MLP neurons of a small language model. Each row is named by its layer, matrix (up: input weights) and neuron, and shows model dimensions 128-255. Each number is 500 + 25 x the weight over its row's rms, rounded and kept within 0 to 999. Numbers have three digits each.
A block is one neuron, or neurons of one layer that tend to fire together. After each block is what it responds to, as a language model described it from the Wikipedia text at the highest values.

L3.up130:516532475482511531477510520533430502506539454490490476517520478496480522482485517497510518528485511531506501494522502530471468448511475517479468528503532508511523499542504482496511466448504497511483497464537473494480467461509476524463512485557485496489472438552471487481523512523503490507493481470479494526461501500507505504461522496484491503491477530477477497534558489495545518506505
L3.up140:515507459450517482476484513500514527516501432527527487506490477533485502511520507508473532478481521524502495555514488528541487516504483512463476463498481518502489512466502490508514516519516478481503458521492514510523479481482540553501500471518503519492466451465491481499486491506516442521514481520535474534509479491543481533473489490474538508531511514504527479559472525474494552491478
L3.up149:511497481495459485521508529502509511496490512491545493497462478502485511539505543472466484508513523483516508528457491550521497477526470497444452503464492514505494527480472481500488473502492477497454440450514480496476487487515520527478495522522486542437480484457544517456520463487517444496516484514505496511515537491517491469529539471501444518516514537522501498472485486517493522457496
L3.up362:457483473455522541516517505514461501501520494470497472440514507507531468516521502487501522518514476501445468542514523507539517538472495523519519514507493508482475526452519511584507523534492485505506503515523531508519492501487492500498521526489499532463501469505459480513501504479480506515493506460514500520473520523514540474525481524522483476493509523484476487513527457485535500500491
L3.up419:453486452481499523527511509460489514463503507493482522505475524533488459546477487535491528522460509508557495508494469488530513528469479525487496488438510511462498486516510428512457501501494490515487543528491525520512538472467547540459492524466468446510523486482486496493489493529513525483467524499524476500487514525474501534472478482497493503494510487483505516533504471508470512492493
L3.up547:461469480513483467494450499523481460524545475520494453504466474529516468484497530482475546482481527519495494531526531473544544522504484515489526480504496483473491484539493469476463508462535507516496459504522455495526483524507518490503498485481518516486475476525475523475521548502489478473499432457485525460543513520498587507505509488501525454494493514483497497519481493521519487500498
L3.up679:476492508462500494500488533499455503525522517535504513542478528491525515495536555549483522503503509530503471552541488474501495517499519505470505490501535499520484537499497495524483540470498520526477485466502509490504510541489469504497522500528529517488481520485498493532508522471521461499509505472523498510534507474537525533514523528493500502483521537533532495551536524526524504530502
L3.up863:495458471511477493518516496485487465468507549480446491501506508547504491515500507500486518506487551513544542491500469452513487498477552512499516501511507538526500479501479428515474492522526527493495507490459525539508527478546523501506514532483484491529471510481492475527500529491490476448541485519523520555460556525476528514526518473471490464521483469473516524472529520543517513520493
Description: Coordinating "and" joining items

L5.up78:547426507529480519537534477484547504498552459454543547470513478470483509523483479516519497478503493483464494493510524478501499473460488526528505513487502485498501493491498501481488528496484488497476487493499431471509502494507489505503492487523489492523515515489497433557450498481536488468518484464493506473508506494494549483516510476496479475493497509500520506532470544470506496495484
L5.up139:483481502481467469502495481468479487484497497565532527487547530485506513512445503532481527495447536561538533481500507498528511528478527519461488450529497510463481507458495477503488536491522495501513477474540501493505503495512475460524528452486469498520499491466439528511490502487472489509498531460506530462528495461479490498495546484535496481455477548482438537564514533522496503477510
L5.up378:509539536486486525531509502509540500510538491504486506513516481480515505508507531515444532494470454487498476477564477465507486518490471530502528531514513534492514515504489528534511513524474502543526499467512457482493490538544530468488499513498475462566533484517512466524511493550501462511568523443460527494498498509498529491522485510516449512514483523481469523500461508494498484520475
L5.up477:486523501497477484506523552466498495522521513504511555492494514489519498474463484483491487486530476504485515535517533442504510525546508480499503525542478477482517561499504496470455466478480489492493521507516496508490528496498439479477535515476508488527520492477497519479490503466549466500502472479482459533493490490464529472458527482510450475477487459481488544456521530478494465548481
Description: Mid-location-phrase tokens

L3.up155:493472462445457477519501498466492490490509507507486482480454497487549493491498515483499461502498536494453440542510490484466458501497471512456479471528502504472488498508530497544481536510473488519514522525493448525532509510481447531509470523523514486453526448465524515514508476515492485459545470497497510505468543490463486510461496529494489492489478505509510461516525490505507516443493
L3.up314:500497483519523527520484529471544499480509504506488488511489519503505481541492510507505506513525550434477480508506504484471490484481483485492547478524492460492467470496488542502477551541470500534477505525536518565507501473488498508509517526493478451488521511537479526488475487526507525474507519488482483492435546556498500496505499454522474467504498512493479488482515519492492510505510
L3.up432:507498483499526506499517473515516495506507535516511494515458494448552488532488515493489542540512520493563464497511547516501493503490510513494509521468521483511493537485537477492508508514453497508505538518479488516525526447504517480539516494521485506499469482516524516496482481492501448499469501461484495509531505521475521548487551541487463475546487485489483458521503522521492476515529
L3.up466:493510504509549503526525504543516490501491471511503473522472526464541500486506493509447544493503491497463518496500523470530489493479484477490488476476504501575540506482497479527477508503484513487483540521439458530548564503523487523532540521523475508520526483484503482530512536486487477487437477493463465501505474486499544511530508507425498498538464495460494473499498545494500526487462
L3.up520:478499473507495536497522511477495454477544458535484483496494500441498517504526524534529516517502547495523477480498501480518546522499479483497492486455519498536509508427522519556509518497523528480455509540484491483503495463529487544508505487494470518571475484522501492512498537503461485508517465471530467544497472516546527484518499496488481472488500512434489505517491517510519512531538
L3.up570:499526537520497493475532514471465499553512499517473484518497475528511512560450485543487524513481527490524479525538514472512493471504490532476482484523491465484518509488482491538458504525505493535469506536482470527520516463482521535516497471524460482500494510457509474481463472505527456483492429462491477495513484512509493520484501526479512514489468478458495515498482462504495492505490
L3.up891:514491523495497489484508503501514489526539502451518489496497494487547519524480531535505496507465517472467500486516520494489486495490439465492533466504463447469538490486507473487530482513474486469497540504509535507511501480483466504502540460495510527466486497521532467549492523476505491548455445475505476502530481493473500504477487505545499531526475493526521512493543485488506518465486
L3.up1023:494490472517560462509525507501500469539486503525493463533479502479526512521490498503482486507485533496481505514519533463504473466492500497539467454484468509534506480467492445530496532510508533472493517519480498523539545462509473487483508474529486479496511540461453503487452503487503470512485472515525478523541488525452502484483484558485497459506482483500504473504505511501540550485432
Description: Post-place-name comma

L2.up202:502534485487561501533473483558517471512524535486509505496498451469515488509456499477469544504528513500483462551465480506503518476498499512513497502533456456514496490505473498464509469512524528547470467462511511498528501472556489494510505513512520500515518474517481508551531499524497532507525504490486509486523465488535506452484524492493499484510502491521498546507477525532501520530468
L2.up334:503494501496472534506511576490499509529496545476514519524498499527489552530505481483494492518498511498479425484519510459511502510516517526475575526482490486508486494495537498442507537514501515472562512503516516514531501486519495539465491511536507490488491453506457469513499511492500486467476498527458483527489456471449515487501520503521516473498514510485545476481469490475526496476518
Description: Mid-word fragments and list "and"

L5.up485:478522520489496481464507504504507531486518508520470487496516452510520492532473554452502491491491518503508530499506485503486490500519493496486489472525507478499530461507459466535516512533512544492471450506477464488504502475463506484541521479470521533526520502509519487475518479484531494475539521529494516423496485513460475473480536551514482527507497482509482502500505506514433517500506
L5.up653:537527493502470478523470514523488478494520464484508511499529487493483549498508529489491532511483467525480506534516516487483484565489506498473459468518517472516493535501441446510474460492492510494473497524527484472511513531462496459512487537520536502521490507505504505468467486498540491463500466481503492533504499494498478472506500554455476534483494541480466549507487520502531525505529
L5.up714:499496479541519549537515559518453506492525498525476490510506468512509505508519492514536536498466503499510496528483467507522499482491461524499481477486499489455530531489458480510510507500511526490488514497515513522530517497522491498490507502542516516495482483484546467496512499493471448490526471529478468500460501481498496509547508451525489548475472475468458508508463499522484514533511
L5.up1003:497515450503477489487482504500482531503513507508473464522510501520504483542541501522483508500483492502493494574481502542477496513497498484519524467544517502503485514507489525484531482549531527503515471471477481543524514506525489498527552456529494518495449475453510522486483507487477464472521457495522519487493478547486445496507524435534496559443514477492478499501455494535509510524498
Description: Final list conjunctions

L3.up235:535472489542517446538512479485523496542495480514499496483495460488490499524485526482515519489489502495478475503495492529479500492512549501485486509520509466481513554494447545476441505530462472473468484467479516534520465505458491494538492542502488488529488485479513465525499489481469519462490499519498498498473479503489521478462487489543477472512479471521475511501519507568455505480520
L3.up300:524514478481507484488466507491529505496455492488501474505470495545486492492483549488485533554491497475530485481540519492530475466494511526534493496490469495505519476495480545482442474534491506513507473452443471491501498531498500450505514526539506508523505506501445502535454473537501479509469465487511504456493521486469551509499512478530533496497515477485472488476490493511427488452473
L3.up406:460474504517504490532512494527459516504523488524494452505496483498512543448500491490471490497496509443488457492538499537491434557513493472488502451537495513499542474493506528523472496485489518512507511503527511556493491537453496522474470516496499467493505508500509502501471519528469498471477456495500490527489444467512529539534508502484502468536489476483500476504507479518548542513498
L3.up439:453506490475455527525503478476520466509509467501505460486531490500531469504535519489518488509490481439466550487493552526469486459486464503462539518517517515524495458471468529491469517501484522484479469549499510493493507493506463479457451498493511487473507468495488502508473492566514567485513502477518499490466531515474505501492457514513506503485499497487547502512530465516478496503514
L3.up634:489456482515528460499520478468495477500485513533482518518474460531516501499511515451510555476520461512483495491497510522509486522486487499463549513483493505472514510532526501558467535528523528545505522527504520478540506511480481483476488516509467494526520450481502525481485469499489530514505509505521470451524467503514544517513538491475480534509514470501517503498505472495504496515471
L3.up696:494492507492507446481486496516516513495510487523548527489544471515519534509501503506508529514517497517487534498516487532471494484471488486525478528522480511525525557486466533509483434534460485541505504507469516520519502527461520510473489553536546521469525500455499483520530480503541504487503439535464515510480519485520513539493479477536508485485457488514477479534545509453543483514476
L3.up913:493500521525480495511541490459527503514513524499482495474512476522498473473502549465507512458481441490569508492484509515495477502509536571511549569498485502542535499505512513507476479505502496501547490516540474491488458528469481461471517531457465465525509533467493461516477514494514490515484484460503484496509478522518528541487493456486470510494483518505497472464487498512499499487492
L3.up975:497485465465501465501529511510525502462489504513512545461524476514442513508498513472522543484481482505504495482525585515532506472487516559508469508485517483486506590509460500491490453496477454515484473460487494521518531541491515466467499496484490501501500523476514503516460509497484495509515474492527513487461516495471478529517543467489466501520512454510505484482488538515477475465474
Description: Mid-word fragments

L5.up677:504488491495533490510475473525521509440509469474499485502482507528483513484490525506527529452524476490549505477474541509497516536479541477472536464465544476523480458486467501498476517467511527510519482525505492445469524473520457504474508484467455450506496487524523479521518484507505471499488472470529511534532528484533475463507516480515496529500470506504510453506524538458510519513496
L5.up778:484502502492494543497522505484520466529508538527530487527496526484478511488499450506430493526517529456515470470481479497537519491476477449507506474425532509506507539451533509517517486518514522540484491512511498532489451504515511498509515490521469459489555485521449476485513529488511539465509489476488502502509517528520494500494481468518493452504472506532501481508528481516481509459497
L5.up845:495498484479482538467471470506489508531501487497488534502495489527460525506541489488496509474492472473484520481467539465503518440498492515467520485496483539519474501476518503541529502539573445475488477485507451493523520481502523503507470500470487506500493503471478464473514470522511475498483521457511478452549514502524518486584474494506534459530466538509507428529536542479499485474499
L5.up975:518496532508501524526470446514503450514508512489482513509474510514507535525529479462531508466513519520472520483509516552499498485522469546477486513491497514495465513562503495524516516503513546488470447469521550531522465504511556507510491510463503562499503483527519459504569476495450470515538500483487530543545471463496536526484449481530505458507480505508476498484488502477454468488529
Description: Word-initial prefix fragments

L5.up399:513514496526479461482468532524530480514507505501510521470460514499527471499502510529531556545513468491497536523507514524476529518478505530520504490507488489443521457459492508522481464539505522485536457468539515518529530526551527502479501491504488490475515497478499495484483501487503482495458528517468448470506474560489510513496527520496509516421491489482474503509523516528491539511526
L5.up630:472504524496496546498527538506496479497474505499487496516507495515493513529474481481537546499517533483534469474504497523510493482520512527491479501515494510493547531420505475485502495505524562478479496485510500488521536507503478444523509490493534495509482531490524493522509525510520522458521445504534519492540549478477541509453533530500487481514449453492524532549481510484515486474486
L5.up811:472513522475489503512512571515527483497491495472478476537487541510471508474511472505533497510506489496521478505505526492432507466522493502489465434499498514482482514447488498516500478474507519466486504495494474473515540501468502450502533494488443497470493511518480481545490486474522479519466464505471502534482489540481503474502475523489521495483516483484489494499531531455522428469531
L5.up818:510546525537499491484526519512509461536488507475507500509503486532511504519459506494500495535474521458488457491541519508459512460490494487499479500493456447505531502492485516512501522474464496485533518482517491540493537479493513480497473416503481504467483513475491496518503515449447491474474500433521476482499506515530500490500504531443548477510510484531500513486478494474552513463505
Description: Start of place names

L2.up633:477459497512540489490479508489478496516516484512513495518486512455536463526507502501523516560521517492471508573530508498500523488479439522541509578511490523483520495500463487480499499517500501475504521497485492536491531502521446494475491509479498459496502513491508468492485475490511490471494490496492508456514475450499516457520481544482480517466497494536494512521539437491489504533484
L2.up935:515501493494487471471514492502504517465456475477476493543482514496542515491517529508517520541512562480483531547514472511505463444485469499518480504480522540461491453527468520485514448477507475471544530515477535504498548487454476540451506512480505545516503466507513512524471500471517458487512478534501487489478492501472487461523509503469513498493507483514504485466517534514488481488495
Description: Clause-boundary connectors

L2.up156:545470524479490527496502490534503517472531485479503535501536518448514494515496496510511541522489481506511482513513462510517517454528506468505506439482500566494508513457462485542474457539494514482486525512512482530478512476495470504487508486474477513492475536454496514471479479514487545481466471506493494525487523488543461471491484488497488496422513496508481519509506514507454528498527
L2.up282:473520485472523515507505482509510495487486499462498494513495520494532468529512462463505540492460492500503520504487509446502473506472497483545529497496500488439496549524525550544490495490491448479459500469519536451488520492507492455489493514474514451448532534503472483532465476531506513498497505509506475534526490513495514522501534512530498488559507479523470515512469555497512529432487
Description: Year century digits

L2.up653:516490526496523458484491507456488495497507462480522506534472460546506488488534500495486467506471485508501464499489490497494468492487531516472496497468525495501512506479464498526475531492494474474538501487480526456504511506454497500504495495465502472473440527482515539490549508481494549454453496531516542512514471525495469484528471499526456522474493475491478484517471458498511501493493
L2.up781:483508523481491432516491510416513498494486483508520500495480483487513467503480528499482469511445506499537563503496529487490480487514480508467493501519483525475524498486517529525469505498482506490508521490516532473489501492467495520502516527483477536465484453493468497534463552468499509505493480477491469531454496542482486449530501476546509517494487474499494482474471507512505522504482
Description: Mid-word subword fragments

L2.up118:513528485490473485496550539501526471513466495481533549508501481510464521509502489478452474447470522471491502492461503498474501437511461493526508455439559517497552506486481491505472483513506474501521486519482542531486496512498490512483500503522503505473505465515523503457481527503460503458479569480537496526518490538509565538475574505490533507515476545507440515536509481483519544545518
L2.up636:519535508508500485476493483551454540526438519510481506506528480517491524486481489471463518467515522457475496480515507485504505483514494510488511499514492512518480511496554491501511548556512452530513481493505516508459497503468534447511487516473498474539523492514508487521464491488479493450494490470488496484508462518538524485509523540496547524483521541505477498542517504467491518524538
Description: Saint/No. abbreviation parts

L5.up198:500516480507512535533488522514527533497531502497579545514509495499483505484479494485453558501470491487527509528484490491462463478460514469492506521538542525507500510499472519468457501520521521500508494473532516490499504508554452499475465512469534560517442487510518493477501458523558489488486523517497495523512531555485533550517522500506496532540459438508515459478470515529463522492497
L5.up242:485525536508524530510536523485491542516494505510486553477469520487500550521490501531528518513461530532517489517498520485525499513503504468449526489524507465475484510478504500513491432461485512478518476525523511488470546512489505517539514490500544520500531504536504450550529465527513510480553514482482500549466503468493496519510533476529551502465452485492498465494513525509508458486547
L5.up489:529482462502492537501477536511513523500489523490510528462469498515508509532524485539510479504470508536509524524504476469509491486504476506473493531528495471575478465497525515460539547500556432474478470514516508490476469488511470530523525481485533514460508477520465518478506510509455473556522471515505486487480498511539471537514481524502505488483491452516439472528535540509537493501530
L5.up770:481471461520506506512539490508467512475509487488476477512513536502493511462489500517498559534504480490501454532528509514543482476477528442497522497508490502498558497478461530500489465498552502487476502541518470516508489481497512514495502535485501541486522440528495523494487499531483496532501518483504463474512523465542485514498501523524484499486491460529515504547490481484507470514467
Description: Word-initial prefix fragments

L5.up345:524542500497530491502550534482535465498488488499536490463551486540465488484489559427557530524484467479521501525530484508475505514524474507551472481502457528531547532494499480539507499498526479522481504466446473492461515523465489534486483524524488531473481501465556509512481523511483472506524510481485502496489518510504516522514534489496528489452564447540465524485483497496487497461443
L5.up441:554515485475516463462532477484510514476486505481488506475534507530509529481512515466486494512530518524510485474491529435504546506549490523529502525466485517534499485502539496506489487505476457544521464484518515508459526526498503474506516505553478485538541488492495499522517527514502497467491487458439495503507511516504486548533482478529516524477509503463533493535483519489502502461505
L5.up531:508537493480524493526523491515515488524463513476475521508514487474480524496475505467460508500529527479496483479478524442480462520496479545511499512487507535511507522487523485521493480487490489526460466501466473548517521538511463480488518511537498510545512536522486490530546503544519513493518506490488480479500548524478493487451451524493516474517510497537479491529504473520478469507444
L5.up835:482511507486527535470456486515482499536470543496445482483509485481478481424483498480499531522512492431508486454495506504484483508531509507500509517518493468489549482516477467514495532493479504529448487460516492528549518545475526511517526500488487495494490518521491523521494465485520462507471503509507504448433502528469472482508477522497497497504484498524448479479476466540503482482531
Description: Role and title nouns

L5.up386:483471494504478479516518518487508542538488498537496486505485515513511511503501498476513497435470510526495451478465481496514486478519536498491489515581504520503456493472500496521524473498487492480532487499525513475481460458529484471463517456511506496507502471502495506520506557496518491478507475443516502510492495483508498501509504515527528479536478495480542488527521497512496511501487
L5.up556:513498487513474529511474451488513488482515518479499502499552519492500480533516513485510461550541538490497506512545520458502511439503492496520502510468549501487533541474499517508450529488568509533508465482483496533530556512532523501492473492501496519495462520466507539545515489498488471482495491550477511547476510522503527511535540504508505521503554511493536499484455515459476505459534
L5.up676:494474512486485492484493495492464529536487533488511510466506466486477533534488512491553550464497488496558517538531469461499494469524497506475483499524520533500523489458513445503518545478547516515475519507550478512499469472495538467491476514510490528530558457539476542538465451503475506523545477506515552493512494485533510520542479489520513531472472547479527456490479509505529474487575
L5.up685:464508514495530536481492459491486500459485509503476480492517507497523523486498487513461539520485479492503466483507524504522480501520491514491500551537524497483518509459498476531480489517541514511503534509547456489473473483540521498468441511501478501517526511510488467496499509464516518513486507526498508505497504504544500528535530503459510543499495509467492447511468516482455532506481
Description: Mid-word subword fragments

L2.up167:508496472501509461494512526468543517564481516501479503505441435494501530507522546487470527520506508480498536537511489453510483460492446474525469529466498530511520499426503488486510477490510512472480496500501474512558499529501500499505512507493482483501505522508471482506503503499501511468525483476540511500553479478537468539512439525448534468509481478458457459524490464462519473513495
L2.up356:479495536508485568496510499472517495477495428515517480461446499519482495501523515519478561477527515517524518515512495480509503487511473535475478527493504499538479516493513514508497483500503473538496534493492480496532510475514492490523527499441522493507519488436483456518475527513460506506465494502541517448548499463515517471520489515457482460493523503485470506491491534516497480485499
Description: Prepositions after verbs

L3.up165:470509538521489449547516504489548484537542499478442485527476479529483538506501495532478494492464505508506495505495482513475475513488467513523492506525515510549514504462550475528528502504468506505462503485543508527520493448479520502500490498522521487509515502512516528487528507441514432481543452517513495511502539498522544499499505487556477533520468548509515447483523537475499498466465
L3.up229:505522507514551520528472509491501499490525487496510520517487497534491523528473463492460476460519511468516492526480505541535466477469469477515492483498471532525504505517511503493531459472487492500505473505465508510493490510501504506496507493484520526553476516478423452446481515503502501499489482530494482466514503540504554466464473493481485444467482458519529438493493532465482492499465
L3.up539:469507489526485489506525493499553511488517493502475523511528507545507562483483535524485509506458459487488497541492547486483463476505555481476457559479470525459465536474497498497482520499514477508485491435493481459475487528473512490516522499442489539492478527513487534562498531540535510487516494499522468478519510520462554505489488503526487511529531451508493528456514554468497490517516
L3.up549:513515513471484540513483505493490541509532544494514527524517442505488518511493489500473487483530543492513443522440500533478511477491542496488474474461468493494504485551515533510522531477490501499512471560499473494497477510492523496476454542516501553547512497527482515504493539509551482490481527523509529490481496525526511499541550509472456501487508516511536507474515496480451534479502
L3.up572:514482513535507520508504530508512471543527510500558530457514468547494463460512561522498477505496522505500525495487528516525470497463481475495514485461485506502512548492468482527509507510467522519442432462459461481521519523517487440505500502516503502474481520569527504535484486498453521476519496489507514506472545460514481494510490532532477537520504493462525492489521514521517485512500
L3.up677:511501542505494532537499509520502544510547542525527544538513550516487532516506504454495472461464532510485495468521515459517509545530455507515512499458512515484493534521490517525488505506473520493477509530468469504477525515522452515525479516496477504505467473444488506494500493504441520477513488505500524443536545533540521510523488462510496530514499519512514461502537488476482503504494
L3.up728:502523521508489468477503515491495505520446481518506465489450486493474496483492477510494532512521473476449492507454521518489519494473474509474487497461480547426502490491529489503517494534481531558522470522501568526451494532505491511478501537433470501505489490499545511518522495566549485483521479488503538482552506542540540469468460535494531492518503530550519433483523442502519510507463
L3.up746:539508506519514549473482485524464522530464498516498535449486507539491483498494494522481525528470494510495473504485470503482501504502481501501492517468488459456537516537559490479492528507477471500455512459467530492507498508478522482536484520471484464510552488468477502505442504488508503460511466458463531464531538473525527514505538483498502496556503537526485470515509486484488497492499
Description: Proper-name opening pieces

L2.up96:504474488501508485527566415447505514475468514537481482528464477466501468483492513478479523513471484460529454473504497477485498460487541464519520510507474555506513538458481551482476515519510524517511507484474484523546498441537470478552483500471497526503549505455515456459503477513481529518467518470480479524496493461505505498503522498514495489520461498478535518525472503492490538455499
L2.up828:521498497477509536526498485486536452485449475489475506491491445470535532495503482502509512474549486535493517514480532452469512493484505454476513491526471494474485465506541483489478519491487544507532524526511512511490534490512482452501488542540503510492542533502530425497528481496474524512473504477451494526522497500501484529503487547517488492465553468494475494456446503489456528506485
Description: Mid-word continuation pieces

L3.up170:521497507496508499573553512515498514504487511518508516526510492515476487499497507460474513498527496518543500501521511505501499518481491454467524484423493502490496527501532451510549536517503489520453489449498473489485515550467489534471468509508515493528520500472504521518524427500525514521530501490524504503498464471509488455473542502515546504478496495555514531491506522521545491439486
L3.up270:515523490524481486529478509506508502477504469483551468527466505514505550476475506525500479467499500533485512507507515508448479517475495493483523518479508502488504521515498525489503494520537509527473508467449505466559485539539491503526458516493528439487519489495497500514498514472483498518530504469473507508493487512489492501509502481524529458486473447494519559486466488494485480511477
L3.up321:512540470516536493507511495476482485541527523526510542501519522526482492505522488503464460473543542493492494481467576497482457513479469495457517482512502513474509479463520530501479534495454456504480511511492521499517514481524528497512501503457562514519465490516517514548515507481497497512490518510500536467495490509501457507506521479564475572479498489494501468474460541499524453488501
L3.up355:483482506520502509531480503516488506515499547483490527507471512526546517474512433534499539492495512521478473546522513500467471475485414519512564512484488527445511545456505518456509556491532512470467500520479487520513510461516508482508489513516538466485497532506482510490520494524483503521548536502500497458520477484485496480475514499530500475463512521533501532507537531512473464509504
L3.up630:535530508511508505528487492495512478513541523476505494463509518494488481557513483474488537529494478495515499488516478507478483505503517514477534526459513530462484482534511468499515512561492491547492471516490507498494522484473515497484519450518525465459529472535522490456466463480470532470493483528455521498503482522525600495491486525476522501491481466513462551550504497454553463472490
L3.up670:508473472508505465513485516516435520515549517457486527523534500537465498516505477547508525506484506522497476484451503503496503493478540493486524527488482505516504464522528483456511470532515522492517538525527500524447503478506501472502499522498482489508492496486486508536533504497492481488519476486471494465542475522513566527553491479528459475523502486481503502512511524480567494471499
L3.up766:457468439539498505527507540521473518511509517550496518529491543532470512465544506458529524516518508483499493492509515482478508518512497516482552515496483515522506552483488527500506564523501514501461466531462489487490525490511472492506510483530491440473489494495489501451466481498493512492512494532496471510479510487537488512508515481527463506455485486520503504522477507481463522521482
L3.up769:494481464544521499542483505510518500451486507483471488449513496504461503515553478485496535539513497513470500489490523494474478474506526511488491548496464470466520499444470489496538499485492557484550493489494518492475466525503497482461487506538441467523490495458549496493473492480560548507473488464480523541510506480529501493490515451562477513515495469486525560474487469527519509513503
Description: Mid-word pieces, infobox labels

L3.up27:519515490538512475506507435526493532469537536528474514482541490497505469516467477468506524460509472506475493503495526477531478512514482512495486508487494539476550519509467479509555505489487483532503456496492481528504482480493490486464498491523492503512476489506499558516526455470534515530426499496500512516478494486541502467483488482511496496486487506536538468481517452485467492480487
L3.up136:554525476495477509510493463527490477518491472532500520514472470503489531485480512523518479471485522454513466512525456519482485448506461440505470468503465487504505481479487535482480494498489481504520532488499484543502505454498468471465510499499466465541518500517515540525536449460497486527518524495499514520488504509514545495528493523541484528497485492484510461514405446524474541517499
L3.up345:497531528487481472545506526508480489484544474468561495431494451488478496499503552477488503508447508486486495521489497500493514522462507503567463523437438518454523513515501488516533512522525471497481515479541464516502495504501512522501554500501460479497473500513493483541492468440527472502486520498484507475518499512538446496476491504459548485455479506502490476491506492503518480521490
L3.up538:493488467513488488494543520466494481523512477540460485485496523494498498517479491490468501500524526545509485480504496470465518475513501536518496523543482529520499478442568501533515490491529497498454471478458508475472531465487501503518514516493486518518502467494528484500532525488499489515491542409521483509518493453533484501476423491503534467495506482469557507450456487502459505524471
L3.up722:524494511505478510479499533452503506484498503526495481498495497499525449521448507509525505515504499529515526484505542469509496492500524459510491513475460554459495530478497481459511505506452515506451503461531525541528509503529503452474494506518446474556481497493515541546516526499518472511529442481507529527472499498524497502494492507478496510488506490539561487478489468476454515510496
L3.up745:527494493511494488512481498456495509527521499468549509481488432512465526474491507536490477494494514481490513514486523469484467415502512497489509513513481492518546546479523463493463516463493555560530482460462536501502520531506456506473475523492467527531480457531535493509482530503512509499490491476506525483507528486508548458528468533503483482491526483509509513524501445438452475502511
L3.up969:497522516502486524544529563511450455524484514466515491443485451524491525481506540525483488495535451482500528509497538478487496470518479529461529482468486529523487479570493539516511527467503508512501448561506465493530517534471488455493517484475503531532482518515500518547491502513530477529478490503493509518491503460501510472493518497495497451519491492481546485527500528474522528534498
L3.up1002:498502516505526511509511446508532515508537476520491512487495528426525479499516509551472515498471500523546518514533499508462505494503484468496484465484467506502540538496513495484512548448490487486487519480500501527452525467512548501482504520507508472486498475527492525480494502487520495477473451472461483481529509522513490508529523525524509553535511436546484469462485477505479489488498
Description: Mid-word suffix pieces

L3.up142:500515493516507514523501493526554512507540495501489484531493457513505513516484515498467432495466509533460484521513515483478490519526472508527531554520524506499568502529472521467529493501470514505468492514527509486499526487497455480502527522504485530493480473480505529522516487488513501470477539454468480506492495507543485517457544494547522514488512489427521521517533501495481440550479
L3.up195:477470509488512514478519537536519527452505482516520496500503498490501430543538503541497512478481510456527464516480512496497506481459482494485491437488550531470534501505567522522481510529443528503519534490507503525549479488508460478496522499522496489467494504469513437507495458511514502523533505525477517508508523474484535479460476477503486511481523497573477548528507471488466494523515
L3.up206:477475498517515526511514511464503474484536462492502440448486454483497480490510509486465524516497477486468488496530518527475458461465483459506483460519546499502510530513517521509440500491489511469515466512522502457504527479491485472508505524520497494524510582477505504494531518539552519493503512502494502504522487557508517490485486507464523529471554511517496469497512521486495471549534
L3.up238:455548481499505510468557524493542515508585512520512513435515511485488481507482533497504470505487482526467492551543528510490500516508490534492502557515483494488481511524505465575509502505537517538516499510518511476501509518499485536465509500464471458495460481470468496519529485516507508483486517543467515515506528522477468529460514517449510537461492493511488482489516501488524483506518
L3.up290:533519471475478523510511531508533516551509484499521519461492478489512524559531491482506520489510480471485546524518496504458505540510511472487503525453546529492526525481489505539452546486495582487540544500511563523509518511488481497475479480483526522506463517478508514520525473482545531508464475470484492502504494459482484473515508522482520491508479526536534501482520489496514472505524
L3.up323:529477497499497446552513512481530515460513540481507550484509503485548485489493467511490525487483497502486477523560466532510468502504466509545480518479513545477523491536500504508512533489503497485461543527488535513499485474493521511485490499486468507505489541517506541504491473454520494517485484529508512463477479457506511493482501524496500459501509497462514519492494497488493509484484
L3.up657:494484491463499536480483476506509521502498509481499479505500488436487487511465515494517472459469510505506448476501516515487500445463494517487534489478505521488532526521503478481506522482504508430475530474504469498470477526482475493456492539462473469493460536504511521487529455494531548483499511496489522462527534505515472514506514476519473514472518505539511467445524474514443546550504
L3.up935:545479495473467536476485504471465501545525491514499509489517559460497466555467498487495517535501543475478482502492518461503506468475505487478526528483502490527542475459479481517488499494486532518450488453532475486500547512509519499520506455500473490510507495477478482570446540521519514494434485487546514495528498561506536466508517517453488437497567506505494516550485512469483466536522
Description: Career activity verbs